MLP neurons of a small language model. Each row is named by its layer, matrix (gate and up: input weights; down: output weights) and neuron, and shows model dimensions 176-431. Each number is 500 + 25 x the weight over its row's rms, rounded and kept within 0 to 999. Numbers have three digits each. A neuron's up and down rows have the sign that makes its largest values positive.
After each neuron's rows, "fires on" lists the tokens most often at its 100 highest values on Wikipedia text that the model never trained on.

L2.gate636:505498529475513509478523494459489509518478521475452494481512499456514507495512516535502486470467488480530537475497497520495529499449504494476491542468478503468487461476471532523482503483501514513464551480528520522520524477506477502467531485524478509518506497499510530455440525503508530450454498515505478547522521445494501525523463534467505523526484499483486510454502509509515469553528509502493538507518526550503507462540485482497526523465513511491493507478479507510516489572493470506467512515473475490550509527483520490480501450489515485512509523498495482472499475488468478502530463480446472469532498496497522459468498505493498502503486514504509492483532474538479512486500490500520501552535533526492517527527467454475500498529535531473517482468545515471506442475477532
L2.up636:491490539474512479472479488500502514511486501507515509476499496498500499525518484500513491512524497469472562560481480528458529506499472489481426508512540451491517492525517521532518529499507478477466474514515503471464545474545490543481489457519470505464521533528514511463491530513537522484499474497501523493527501494487505516526542500503503471482512522519512508514509535500539488504525500473504510517530490469536533515516522528508506518483500551509471450500443548500504483482470513470468500499541539535505521533502491558452482456531520479511482484531511487493466508509447480537507511497451480486486503485541482504482533500480491536520517504532538516507470493526529497507496456519484515483556496494483480492497514481484496539529536518494555503490480519510484478503515534
L2.down636:524478507499511534461484485493501516534483504503526504477512532513522489482506473498474461510517507469522539550513507507519486497555464507498449492522505531517502519498501528539533529492524501483466455494524510459459531521479532532482462508502473525488502529530507523508529518483465509517502489501487520506507470504496495529465510474523514492465481473555480500525509497467522532463488489506470488517511468509533507524450548520542478541460479514526496471498492504518505464464502496451512468490530532533482481513498476472440499481523531468478489514511535507491496514500500492497509512514491482487510511493536462560483488493521513521522542515573522518508461520499501484523486480488491472510561478485488474473510502472495480519505504468490499519502502460514489484504516534
fires on: "J", "ab", " |", " place", " ab", "and"

L2.gate994:505492530511453504511484501520502505530509526522520457478520513500525493522490498526513490494508470485502490467476505517488463526502497454469519500557445536547471521536457449486457540490487521516524485468535511499469517546472464454464516539475496494488489493480493495497484503507534496511493560467471531526457494472451501516469502505496532530519470538508509504483527491494505497484511501514488517440518529555482471556513540538527513499525512531483547496481510518496493491490533479525489477448563478506489496523549472487486525493487502543519517449507537520458526519493544493527519465475560463527485473508497471458491487510499498502497534492494492472525491479550538515519501476497474494493486504491492496482479530514525476475528564484492506520554483539477511493453560480
L2.up994:522515493525508474516512524491527488531473506507519471537514493484518544514502485528538501533482460456514492532483456497533491519485508498495527469477474502539486512533518517485440513492461500555508495508517496540472504500527539523490509484485496513528514437472495483519497500494493534465488488476503508518485478483467537507486496463486535529501474477501524485509487523506501501465514500547505577521463532500494474500498514486498485498501520460528516488427449515509524503516493499491468504473506467502501542507509555534526531532465502505472506516526524480493473520529507512511474511520547466488469487460507507509504517471489444477479507494491495491484513558505489545489463525479521485474500523526497477565511511524530508510471494493481462539477491496470463497470452480
L2.down994:523468536510522494469469452500487482522508479572491503516462519523507466475480505473490478558498486478490482477505508506538450497427488482493530469527504493512513488442481509501484544479496471513509497459470492500511531485518473524489455470492512534517489476526504504515483466491481501464523518509503541480530481529520541501495485500495528499538534512484482497525528504527502503557536531535475510512519545492515491533510501479514480481493489465564536517502503518526527538489457473485486557533525503518449510514480528493545464513472501527525506493479461537492471490512473529524491551526471474530539523456468502480488517489523481470477510480516504534508472573480534514508451516462482505492490546513473546532491469495505459472520533504489474530494489473514529509497464499
fires on: ".", " favor", "iang", "hen", "iv"

L2.gate940:486479530497502517532480498525479542531501503492513508519501553513507513450551518483534471466493482512457476503460472549470529560545483502458524478510461492521493497511494517498488510541488522499524469484523483530510512485499485502478488490520448484513544513500482447478499506518511514465527506499552480502489539508500502487498509491457519450539514461530502518495482505521441553498510488462475541496510496507510535487513546529498563496575511490463503507522529468505512485498496487520465538499473464492543464491516553485495511490505472490512504488522552497498506517477496497524481536463483527480524474496476507447543508502492472503432492529487488509505488485491475475466495509501508509507473461549490501522471490511546521495485451504504498469527517484505474506505534514
L2.up940:519529484523500547498466544528521533530496474521508449489500512532570502466476502485502522517509449492504517484466482532503563514519485511526538501515476501532511499492497507481460457526456493486503478529476505522520526512481502462502512504488511497534524487485479503507474477511506493487494527501495461581522505509461503520530499494484529503511512501517525512459499537497511532495516502490520541491519483526544516471477502499493566497505528451473488500487552487514460509470502511511514514493495474493515476508504498516542463539508456513509500508491526594527489473496496549547508465508489474491506500541491519513503471498507498515472495535464495502471488463440530486472532531480494506502482462508508473500535502499515505518519453503547533449512503481499497523468494514
L2.down940:503519506534514526510479502505516477481479499514511453480512473477494463493487504467486486507465530480520496475522470470516506465504497505461498520494472511490482503525487502490459475450490494512545517513495471475466448521496522526511491501457546549492478488468517529524484515504509486505483476496420524474495444541489500523505489525460496503511491459439485462476516493515442500463516470533471503529500490499517536505481508468477502523490490479527500484467495495523501527479502494482494498503507547507468488500482477527554463495505495475518538526504471497501501490560491531460527467471504482517499514524512514493464474520480481525485515483508522506558443518525471527525495533488454526538491509516507505493516483474515511523520517502494485475495494535485542505473443504
fires on: " part", "E", " Far", "s", "F", " of"

L2.gate591:479473546462473496501495526486524510505499513494504500507538488505475475497510505541499474492498510456471525480457471557496455494465495534474508483505509508483493492531494470554461478471512466486519496470510526488474498429492513542480464474530474515539489512490519495470487487465523497466522459504466485561493486523473514494498512468510505482511475513479510514529524514500480544529486497465491563488523531489479492438475502529517532538513464497525455487515487501512507455505520529469482490492473477459535512485502503487496516503504496500478525466502475490498499543516477498483460501482460522511471501514513531498509506461482464506517502520475473490477510468516511489475492519489515498491533433523479499474495514481524553503458540498480474506545523518514482487478494464
L2.up591:531487514479515543472476466515473529472457525477493497499489543525497481491461501484498531471505497535492480469477483538497520529511471494521485519455482520505480537471501519473541503483505532484527516490505454510479479521517514489502555486535509510484478575483485496516519508503510451512502496517477503488513505532503481437481512500518486481506495554498500485532516512499471515514526520528532493540500470496496494535514483515478461489506507518470485510478484514486508500485568533509511470506449532454523498501508562441497464519469505492511473502503495500510497498552478460514504524485497472506515501520485510513520505486518493487475482461492512478517471522552509535507525458480551479501492457503461544502470496519469476506490518495523451491509498504473531540526526496
L2.down591:474509488469450500467468508523500501509512534506486540464485527466512495531463514448497531453465493525478490494492494544494505471488517487533480524502523500516500523500501468508534496486488533508506502475448515453523494504503490512486504496549485533474476513500549452534548509467519491487496527494526456500516483510445468504450524480434518451475453584564514496508488508489471489500472502529539478474471474489464517537500482461510491539517490497481500537535452516497489476470535543513524515514510523510488510484514546481468509502523514537506510492495450491511503514515499495522550524507519495478474511549478513480546464525504501490520465509535491492511520528473495514515486503475507520481505487468447524506537552482496529525528502498486537534481480485503482520521462466
fires on: " |", " Republican"

L2.gate664:554535535499486531490510507454493503517470460535476499511505556491471462449493525488501515454516487499493481507511531508526473552464449554512486485485493522512492476478465559539543455475516517480484519492513534560517486519495480515482494503543533551447527491469491487443506490502517499534464484466464549470508497511509513546533496485517480470501480469487523485469520510517475460496484483536502544524500514504497486471494507498486517534483488503487482494518514493549504475498543485507487529507508500491492527461499507448475483516438484489509534527501521439492517502526498494478476473528516509503533485494458463484498493510492466510512552515555494521517487452518486521477501538488478449494456468482518508529464488446444519502505535523504534507501533527489486523480498496
L2.up664:496512469516493498472471525471513515532497472507527534464516473482534471469508483514456472482554490476510529532464519507473522497485527527494517514507543537524496527515487478529531479514505483486501471508538534486526502493485470508511475537488544527527524550515532556530526522494510522492514495476522492536551517473529486487533496537530498506492480519499538450533490531461507484469521524530562458481521513528495505515464515500480507500540527565478488492508491535495476486476493538507460449500495480494496533500478518530496475514451447484502483517515493493502516525455517492530498539527476518503481447475535529486501498470498487453524517485518518444499519481500477509494514466484542472535508493501533491486489477498478513495546451497462544517552545535532497528473473511
L2.down664:466537489488512511472493502477487461507501476501519508462505454505529511471509479509447475529529490479537499532509504498510533472490539496516518535522499505465526529467503479513514489540511484514519475527506540486517516485469497470522476510498533483549487512533540526500520494511486513506514491505539461535515507472525477481503490521513517502496511542509537467525454505481526474523509530489541457492506524498486508527469501485498507478537543522462528495501517505490469471506489537526510467492493489478499546528485500505480505541463505500492475487529512516535505539471523522495506510520472498504493497454514563498533484517492488462511502498470542495506545521454481498487497450473548456550527487500554493497505487476544480493536485491460523509543511537541492483512467512
fires on: "et", " power", "ay", "ir", "ood", " mass"

L2.gate191:504541473514500544552491483476470501473493514500521510516519504500484462478491515479537539516508527478471502489532491483518511533465508509477507468503520498506506468520474512506510491462501480551523473518538481521510508481568489499488488468484493499506499547495486519516477479494465514487489471503507508472444546517525506525509494475509507466519495508515482533455501520480500474507533526515485510506503511524468488488482532451468484509487500501429536482523507504503533509495489517488470497521428472490509497503486504508524515506511511510527471526520492491475534471491537487529477487485516490533520479500457492473484515533510527513537514537488475503495538517544504505503502474455475481515469494484460480529507494436523477461527513487488475511504549490479457479499541532
L2.up191:511453477507510567522553513483473555446508484506503529488462478487534480536470471502525487522552497491481483482506492489501526509506539487468514525478490500493473515510530496482438489500505486538485497521502477527452485478538500451509496511504455526500494536527481538457473504508486470490524490491508507513510509527482478513482505536482528496469535503512510513520537516453529511490524472506468495522518465488460499524503492496486507504510472507494496475505478554570545509511476494503451536512458492504503533440462497527481495487529491547485461499517501512483507533447524510541464540524523537492536473507500533457464531547479505506529462575483461513473535515523529519491535467496498468488506509512466481515522505471535489486493448476495492528532525513512507521481538542
L2.down191:532495510496509555532506486489464517458530479502505519472483479497495505545498478515485465490536457467496484496492485498520550477526533509463510528450475520483493558483512504481453546523479496528484500510489487512449506486528492468516507487534497518487463500540472496488475484469443459489485508514491516504511518547519485507489505501498503480465535487507519522521527504506546522486507483531481466546519489466486513500495481472507500529505457507485498509438443563502580489475520498483470535535483519509511501454495509479477479522523531498488493477477519512512477514476537513493495542490496571509540511504499522483454499524498483502468477547473502519470510496500518525498527488486499485496470499497519487531548501487510506481519505545510514540492516470483474529481523544
fires on: "e", " We", " we", "We", " Cra"

L2.gate716:483484533458424495523493476483474504534492516497466554506457484452483520465528495485562514527490517450520500463543500449511492517520508519495505559492543484493495459494482509482526525515497535495500529537530489505506513508514434490461494459505482497480542516488481478486516494538512470552457509501509505480515501480544519487497476498465472473485460497508480498472508495485468505520531532508501478499515481475536491495527497494503469479524467535511443522485533489511535492513519524499515529491533507486498479487510492537531471490491498451510460506533442470515503520479492504509475471480523520518471502499484514521493506528481510444553462488527515554503484527523533505508500473483506454464477487527518519498492509515468483479492516506502465543478520518489471486547469513
L2.up716:533492507473470518474514476512429499471475488526503504510509522492467476471507481448507504484482484503454477513458464557523553509524491522463488497524524507478468473494508486505514527463463498538505471525498510471524500485560534514471494474486482494523529475492513510520476545556528570479502486452469517471524516490460522520535497514499511493504497505492509501497537460501523494511485532458508507490513493499527542504478496475475465466474517475486502510552524484499522500519475505507470497518521522508446524471533525514475503509492490501486523497511499532516512486504489525516489507472524498481522502461496489463524521507503483470487491466516494464493503490554514492500508463521503542479538501489472527453531512425461515516470539481500477489527445478514504535489513520
L2.down716:523505458556491504454492482540494496483467513524528526527500498514479485455494465484495505526460460494470487477469467482498488554520492493507517469480483537497493497492457471485483535531526510522479481485489483502478507512472542488465519538478497464485486523543493547493460512449475533489507475503481500517511573513533524513498473499499475521454503532464533508491523490502495465506507482506528512516511507533474483516498512485501497521505504466506556450514485545486489475505503511532518496503484495472513454542511453510516478514553490509490512494482505507464490486505521494506512557498512507513486457509485516485482505517514521516437501478552492452487513488483509526546511534522541523511483529509490446521519513470481482535510497501510472491523472460516486510470512508
fires on: " by", ")", " former", " other", " record", " team"

L2.gate206:497472516507500528458504480471445515527519511493499534530528517462524519488485494487488494517489465510516481490478443484492474518474502471558517531518502468514487501501539537523476546462468478502480484478504487495490474475519494476525539501453500522533456490486515480480533480500484494471501521520499471532449507491541465484448476492502520511466496468528524495509521488527513514505494512470517491496527481558499479514494524502455531551493529537478509506505475493481492520525536484502519490458542505514529504502489528513510556509512499515504506518548536502464503552494538534514506496514472515489495499505507508479495474451494502506492462446478543428496457560494456489496481501481494465504478543496498487477490498540494514530506456488510431495498515535483480495486481471
L2.up206:488466495472544489490502492474504516487505523523477545501502507473543508517494527563463502483512452485495527501480505533517424531467502548535512535503498484532488473471513483522500530463466484500479526467523491521473500478500509481487520489490467505541479453519501507487507491495512485460491526517520498525483532456518485516534518481465489497492515512549490501543479477547482497480458541507513526470539503516480472488503541486515524490456519524493482521541500478503479527518479522485497501511517490507507469485492573530480554522473458471496518524537517522482495489472503533530522482448529496494505522489529536502502490463523466522481524523520529462507490502499526438463495493530477506460459533521522525470498482503518534469475489469472460533507519517488472489506495501
L2.down206:470508506506502515483473450460518476495484520541481483520472517510501533469506528488463439512492487526484470452481491504537495502495518536499489508498453510502482468504522543503527478504428494497546501491486496484476508522511519471517487479509477495536460473519521470480455514515510480472523530539494478531512563492463536524543487494487517472518501462527470514505513486501460505502441519513508473457530475480512530503456490475524528492470506488495485487545500478498479487482511528479452498464517514481494448505504520551506522487455520463481496499549493495528499493494487512491513442482525489453551493497504508513507494487512500514498498484504484496527494515494513453499501446502532504494510536533501478479493495481542528495479506514449499478489523514505516559527439514
fires on: ".", ")."

L2.gate676:473554459496494476521488486462524511532514485484537516508472491535495456500489514521467498496514506501487508520488517514512503475479483529492523492511502508510529426468479491547470472470494527455505520505516486481471500563518542484523484491468506478504513556501448507480506483489523483510466464477440484509478505471466506479469491500494507492541516542431536520474482470495528488572499511466482483512491492495484485520474525469502557494523452472438527503532532499511471463524502493457493499531518515457527488533524490441516500509543506477503521498511529484531468481497476466503506540506517517498525480482497500504504489533499517454480529487499511456487547518501497478506468518508518508527530518525523466500515501549536498483463475484482512504433547502504499515483547511
L2.up676:469493462486529504510455541564521499480530528483458492498495477492486510511474487545516454498460507499497512506470465536495498476485488525495511487531490538509534515548537469534511547515487489510478473458502502496510508495508523491483521526519492511497462527512545515498482483487496533488527528502482506478471525515443472469493492541508510493485489588537514535521521514478463480517487559475486511464502499529514440499462516492500481532528508514435503526495505511513538486510475529520548497540490504459501488476513497479495527486522502561505517493492526479489464472534524500500541514535481455459486525487539443507550500466481542475536524498490531482492505510509477485502503516502555472521448505491544513523510477493484516475519543504515466530533532506513489495484549492
L2.down676:511470487477522566481481506514509486448489525513435496450505489469479543482491508518472509514497490522474495508485481479481486547507522555498525518496520510509475558531543516490492525508467467547453471532509532498545496461477494473493514521519489490473484483489491455530524513528466496507528554491531504474479477514505522485548501525515495524447513494544497526489529530515466491472481491509480516490517513513538451475496459522515486539509524523499479521461486487518521554487471490565546498486472500490482541448513492481464509489503460501492532490492498491469489532505491511522508537487483463484482540460490424508536506500481533509516503461481539496491470481441470513544535520526511475504455509484496503508502521450492475525547517513516467555552507461499491516490499517
fires on: " |", ":", " Tony", " Team", " of", " Radio"

L2.gate590:516504499477466520502497519537489568507524527505569505473521479489540504442464483492509528518533497520494482481485526466509458503504480517520504513479522474499503516508507522551508459528498523501484519497464535442544516487484478476474518488521497500533523498490500487497469493516510550514504481506571498449490516477498513488523446471521467486453514476475513583523538508462513472475499480472519493526510547518517472500489443523491494464542498439485510450489503483497489534507499494529480527510496507527456471477518524439486531497491483499515491539450541499446509509525481504529501518466468502516469471525522538513499486465515495537520480500499485494520499526548471531504491484501537487494467526517509500492520489463508486484516519487530529473499542462503474508514475528
L2.up590:461554489498532497517541543526464527494494519519511520458530442501487527463467448503501487521513518485469473503509490461526508508530492496540483536514488444488489515510519526486518484512504491492528508485524519461499467509516481455499498509543527470511506546466518533480544480515450527474514494511564506509515509470482517513543498502497464465519465523487517504550499473466510509460478476478525454525495479554483484490463531560565490484506502496519541449507489511462442498459502510500467499480534526471483493522494509497515538507486524450518467469529519508506501504516483490544554566524472515514479506479543550517471518516545475499498500535522507549527524524526508534536491497473493466477514515509502502496500492479506527566498519554474519508507500515501516451482461506
L2.down590:486507509469498485492505524506473538459493501471531436458521440464495521539506476536475468500542491479497455494516495482526466489529506465500477486540482473465501539466537475484521489492500475541501508477523511521482465525522444440504461503486541488455487538461506540515552481501460493476529500509516544509533496484521501494520492490491481471540492508524493497550467454530523510504465511471491477492519517483470507493500559540538475509521548507510476468509492512438492513471511533504460463436514486502484492541464472505513512535521476467458459511514513510565487501508482491549511559554501479534472497487520509506484550520512507509488486555514537520511544529502493547502483493494512529497529515498501481493518482463515548536534488562529533492483469540500463503522499474
fires on: " Sch", " arch", " Arch", "ch", "ich"

L2.gate170:513488458490504518476509496497480511519493542502491505495483457533523490500495501458528506494524506481510504487484569542518517498490524496497466516538487493479504506518468521495519532467490495498509523512522465498512484469511480487508471517500481508479525437494473497504501528475458517467513470501562528475476471481480506504510536512526473520535470529524442492510528504524520507475487466475574526462463529503523528507475448492499483517548509478483467481525509514456527523472522507523525505527520481529526523483469510482494510526476520488503457465517530506456509460543513488487478464498557494535507503452482501508503472515497513499489502553497529507510480500487521523492504482499472506551493504511435496478506583461472476505526488524528550502519474520521484476502485527
L2.up170:490471521504535497491476505527496503477506469499493546518516486464519522453531476455495513497505491525473513521482519527548479502523541473480533482481511485475499509514536470448470522493475488473526477489467473477487523449514523498574530508513521495479524519505533497523478531473462538520481496504481479537561494461496468491543502525511529497536497458486485511511497482445463536501484413497502498491546519510500506503512479472464504509501530502475520473510522492484470552476501482551502538523523517485455490485515496515499470482504513469488484515484479524469486492486515539513466482533495465488518493497506519507504490519472511509536478542450518509498520532448488507504505490491510513548537502497512500486539474455509497475516457454528490494533485522538532542527485475
L2.down170:537479503521515491478477490484504501507510471467512509525505539498525492493506496531508513501497507504491499485468521511510521506522493514497519495509506501487485501540461478469500486489486449479480457473479495461518497457517519462544503492501510493497496522474521494540552500503454485507528515582491474530493497476502468516559470538534492505510478549481526498557484517446472526478455456462499509494559526482545510478463490463489529454480511509457482523467512471470538518448507488507500527470494507521463512482510482512460457496486531484488452532449517507474513479472525530491492497525510488474549492517495520505501500514452513481515497532456535514469525496458468502529519523517562483522510521505531528521516504499480467479505505515480510473536475476496488527525479491
fires on: " of", " pre", " te", " working", " air"

L2.gate46:486470522538487511446474512526493519504537501515480495547535496481509501504478501510520448505508503493495452494463532499502434490515515493452473522520475507489465526514484495511495489518467564474533513451493477506496520516522458479485529473469440497473552490508522492445501504474518483489512495515491584476490478492490513513532504541515514521551474517483479457527505474472486510472477551490552541480476485506522489500492508448507469501497479518461483499528488504477510460500551505538507486469500486537477513520450507501492515526520515454539488492494482483466519507523515524497503436472497509517510527482493499482513508476507507518500461467523499502481548517454487536492508510533504469478508478494506508527498509459491512526533518456521525556507498550482502504504523477
L2.up46:509524481464468498469495501495493484462488539488503537489490451513501479496453493474498478474513510489528487513482509497497510511515505491503481502539463544525505519513508474537493518505503484497517532477449495530557530483508445439520534500484506486545515532503514508504470484508522491526487473490518559516509515460489454451535493538494518486511506472504519486472485524539525475462467501481530525452470503514488500477509482470510512483468469473465489524553526459500560495513468493515512501507461481514490525496497437492481492540456466522500502496529497521459488479494539528530492539524432534515499496493483483463569523501493490502519488468463528497498529527498509517482480516531522506488498528476529538511463510469498499492510508488476494529490499494504520529501477472
L2.down46:505507487502482451487504481543502486515469505513513519465466468479491498485478477457523502449504542495514498510504517531509567511520466493495474524508472522523519464514498497498508530493510522522497532493514531509532473488508483506534522522466516478541520546467471528514456494498491534502455484502550528505526482493511467472523493503497520482495502583528472529479499550535550512478464492481535496482517532551512492462532451513536515435453493482516495521510571506532560502545446503505491506516494506479549451497470476490498490538492476514510496515526503516493506485534558551498474613526476484552485480465517461459481502511501505501495463507450482501464496523501485483487472501509524521515500500499510512489528490445547529484499504514473476501504481490479520509512517521
fires on: " of", " other"

L2.gate114:484536464508523492474487506494496517531483526499515480516500531506466512493477510488507466503519503483504491515509525472488515461479476497470532519503517501483480485472488480527521482494490503504526475471487528540499490521521527486529536497487501499476516520475496490468524495449448501532489475481494518477494488488518542476500508542491455482498507505477461520499533522479498474555492504496542508539506542503477537495462494517447485526532524469458457477542476490478478496492494536479457503523449455513513509459516532512538489494525511490486480492486480519533486529520497449522461589495569461512528528508515507529499460523493496476527534535534492503455512488523486496497524482525505498540543494483471502450524471508510520526501482494509460485500538520529452506443483530
L2.up114:435526485488482513537454523490481480516510484491493500513492512488462527504483486488495488508465511458496521548523545477516549533495512527492447517538520485509502514462506538467537527449497517481485489466527474534491556507504493487490536489476515480493507523489495470498476494438503458507512525486516521499521514503515506506513529516476477495510512504524459486477519514484463462494498500505506489493506529503514516488480516517537483533519509509481490476503498497495509473432509524455465520512473489469446474475482519532502528526548503491510519492516512504486532539481515483518457525516501491545513496475497489489466466502479510481461484493524541519450470523463503540447504494525473464514488508517511493538482509458490542476505527506468504526508473505495422484496500490
L2.down114:437501475482441537484479499496489509523479467535483494503501480481480514497486472511463470499467538480517517534511553518521541532509513562474456492534499503533511503443503523448506503430520501497527496487492483546498533537517526476500514469446512471504492523484488493508513498487516476500522552536513499504491508513516469517503527493489479518531501502526461488455513534464461478525506462471507503525548502543507477490510498505549476504486509524480523491479469491477540499498515528446486536507461492466456520491514494510474489536478509494486508494549500506492495544488535455493479534490482496532511491471491533456514468491468486484470501517470569496460483506449505509473461508550491464525484460534502523525492502463500503476508478511480450507468481482483472497524518470
fires on: " power", " class", " mass", " mod", " Class", "ress"

L2.gate343:529489505485552513519499527487455472479490465520512531494501523574490524532507465500498506487558558497487503532528491519516496480552494491513507490484455505479527456485522490479472518492510491496499491513452477479481500523509469482473501481471524522544532501540470523525499514521548509475524505450514517510483506509446493504496484505457508499500504497483495476524462488489482509509502482502499529510441487515459522510513492529507534489525452500504519518497510473491497505456487513497542547479520504489488516494487457491497521497499527530515471501521474462455540503546552532507501564496521531491502467531496507532508501505530528513482508518459506472497505516512495503476513520498517475491533511484512474481512483510446488513449497480514479518530561520521518513507466501
L2.up343:465485532522493505531479469492487470539523499481462521500476517485526529496466536498469467472556495523533466502480509486519507473479531479484503529419525496437496486451503480520478531511514505527478486463502514522496489541452525556471485489481499525512509492504489485485556512477513495474514496497489492491497492493538518499503512488527471487500488502506460504510471519412487504479510477539520515496527490497526509502469523486510524510536492477543519523515489533500508533496503525493503474518507496543471532477494491498479497531541484454484465494454506486484513538538484472477486464502501529513466500517519483528533489500502508437509504517516462521503469499482513505525468508511477474486524519485526449514459458527448473506487516479527501549475486503487554521496498496
L2.down343:492518523510469518504481476508521506561498497449455494476495473474516510462508549523470506522499440488484447500489496517502523497436522500481484502447573504482482513474506474526499531514473522547500491459507527508526495485487535554511488498493469499497465523458486491495527508497467506495521526514503481467515489486515516480465524480547478472512498484465487521483497513456537495487500504527504495502502525503556526455476552473522518481484510462515497522516483534502526534485511482482527456530495497534502512492511524483503486504493491469457514504435508500503513542513483497500505508502500499494490521519522493508519493515447514483513476519503492537488451491475515509512493510492472467489505495512537521532472481505497460521495526503489500532462439501472534482486521522
fires on: " most", "!", " only", "as", ")", " more"

L2.gate40:526539495451481512510520525498492516472508529507489493508465524484468519526446472474513511510520468491526523484497483491483483537536458507537443528518479520508495506496479515530466494507537495480509485494484506489483470518473476540490468498535510509465499545525517490498513483456527541506533512477488512511514528529503511514476496466516511514469527537508535515506507520498521490465488491458476524507530489487456473516492485496484467476470540494478505541520487523468480509506496523506506489529513477508509486513504555486546499514495444490471492495501471471499462527512500519532536507472489463533478503539533499498501546495510506514542496532506488434514503494462557438507522533469490528541546516517476501493525511456480455481522487489503509556509522497538493513535483479
L2.up40:523475517507515486471521519538505510519510498538580485487518451517513451502494517504491516496498483506516513516524515539503484471487550487479528493492520478462498495526512471494516507502464549543536465509515503490494519484527525478510538518455534482488486472497544538489475513542510507511482527485524496454502534498472507423536524523469495479527498531489503477520473443485488488536528544502497464498510506583512532478496501525519515465480481505513515501512487539481503501487543479547506514480474494504484512518529497498486487472517532488529543515496489509508499469508506451452460468498502510487475477521526506475503476513504485508473524523506513543496504469473439561520531486504483479513499503499522498507488463480513546496488492472475498469536461492462495508512473530
L2.down40:520549500480481500528440499489510493481492507502438530471464569470475499509497470506495483527499498473524469499490488474475516515534479505514458499499475537515511510497477531494493522497528461463490499480472491491493476508485473545484490484577456548502508525493473485481547503424512513496518493496512501541501493497513496568508489486530511514452493477490488520487512532471471502467502467492525523510510479477460467490507504476520483524475537457449471493483498497492538515525462491485500488496523471497544496498489540470547512505501453516462488509500523484485527542488508532509535480507480487498515521491492484533499562484510533476537479477501477475517510517492553452508483543498468533524504512536464482503517522500542425498524520502519522539521547506525497509497497501
fires on: ".", " further", "af", " of", " look", " will"

L2.gate641:509448490491482510528543469456456508473478529507496496511507515457519485495476456502455501502452457497457511504437516500478487584495519543503473481510488488463515459466492516553538538507518520483497483540528505479487503507483486479497480510469528502500451467502493493494519475480444496519512489545487486541508485498526524453467474550518494460460533540442509494516486498478494542496455498525486484509477464502492530478459518486466501520505481539476514506529489510479531509533543475517490534448523505525534472534525559509559513488512511476506493517482485507493508476510477532481460500502539504499481458491524514488498502494516502512522511498544472509461506540502456477505544484530503517501521491494526496527513516471531515496474526476498473474477521520519512496516521496
L2.up641:554483474484490511526494468499482481511471514487495497516504511464506488513514459505491455493486524479472490491524486512477476515466486514450437435482477525525507482513525534528529476484479532517487511461549496524493536510495470484462514533486489458523530487464501507489519514463487452524468475510490479473508515499470531458458534548475530470461462499500494506517480487528500515502501481497526519516470517499480501510473504460478540505520518533501529508525500489482494515502522492497544559468544502517503483492487498553501534474478517469512499505527544507492509497531488546496469553481499475543476467491515533492479504513525502500466485523571548484527423548523490482455536498505514446472497493507495531493499469481479481497465501495479476501476535512489495506522508482
L2.down641:473505494478496459479518500511501437519450495517540477518452531499512488498495472517478465499528507472539535503481472506479476530491530498484534512485479524511501495522494486526502453511490460515494467474528446471461504506458482469502507486503482468493501455524457480501485465530482514480516495461468460448512493520504499449481494538520519475499493485519510498513472498479492499477485492468524569479458495509511521535544519531525474488510506493496478519534490437511504515493504511494493476461552501524512469510462479517497526527510511476474544558510520517515485485512518547504481490471504527478500543483562514463487525501532443490512451489554537473482480525450488512487475502501523477464451500492471498505481523497500527493465504502483479538439524508443514499500478532
fires on: ".", " \"", ").", " States", " Japan"

L2.gate94:485495517512527505503522503481534524533502548492500479479512504434471489514497495478530479477483537501485477486506517470496518474523518533483505537513490547498503517503486472489484458489476518508482531498528545519519530454511476551467499468489454523539498458541462500527503481519496498491539470519503463489510462465487510502521490514489427508570476485474462500496527507501476446517509475489528497516526524492524502515516493489498512534419499480503499514529478514493486488452536497522499483512449477535536544444479470510483507522488499534494510463469506469526501481466522512532455498495475524476463540495493526488494496503547528490446505462504470506496505467502495483532517532470481516479543503498514517457478501526485516505460538504505518510516491533499516483505504485
L2.up94:482477456485495472498480531488504505520529487489484496476465479487485490538494513478516539511457513548483532465481497476527548465523489486481497498539488564517455500502486546486480490459489503531491496504501532516552505498507455507501503485481505485523460507494503509506481499546484517491543523516491511521525509487517496477481526526469542496507560523474481509472507506519474504504542500492469527465512489475493501513532530444478475462478526488505495522499523541503524491492548502514534481494473511533493520459477533492505492547506515530551492496498506491500465509497510464512505431523442527452468469495543526524479450495526478435501458494485493496487504489519486470516530512459527530493504476495505514526541509503527481489463529466474541498544464508485512515449490512
L2.down94:486477465518501500521484520520512505506530468510496482500487498510477444543469488493512533492485525519507506480467516491504534507495532467500520507534468521518433495514493518501490534481466530500521523501474498527537531497527465463500501487500538507484420508508504509496472504506490534520511521517509497568512513496496497476518492532458533445507506499479487499476502531520503516517517493483465510494499513532501516499511525489478473484485517480530501509526530526521518517509517489490516480482468520517497476486463535495504482508524485516547466505517502517471487498466494480497510462512471511507503499499475499521478473496501493474508458484512492480491491464511472482536487510521521521493518471484493514572516482507525450480459532448495528480523430503515525501455430499
fires on: " of", "-", " among", "ight", " long"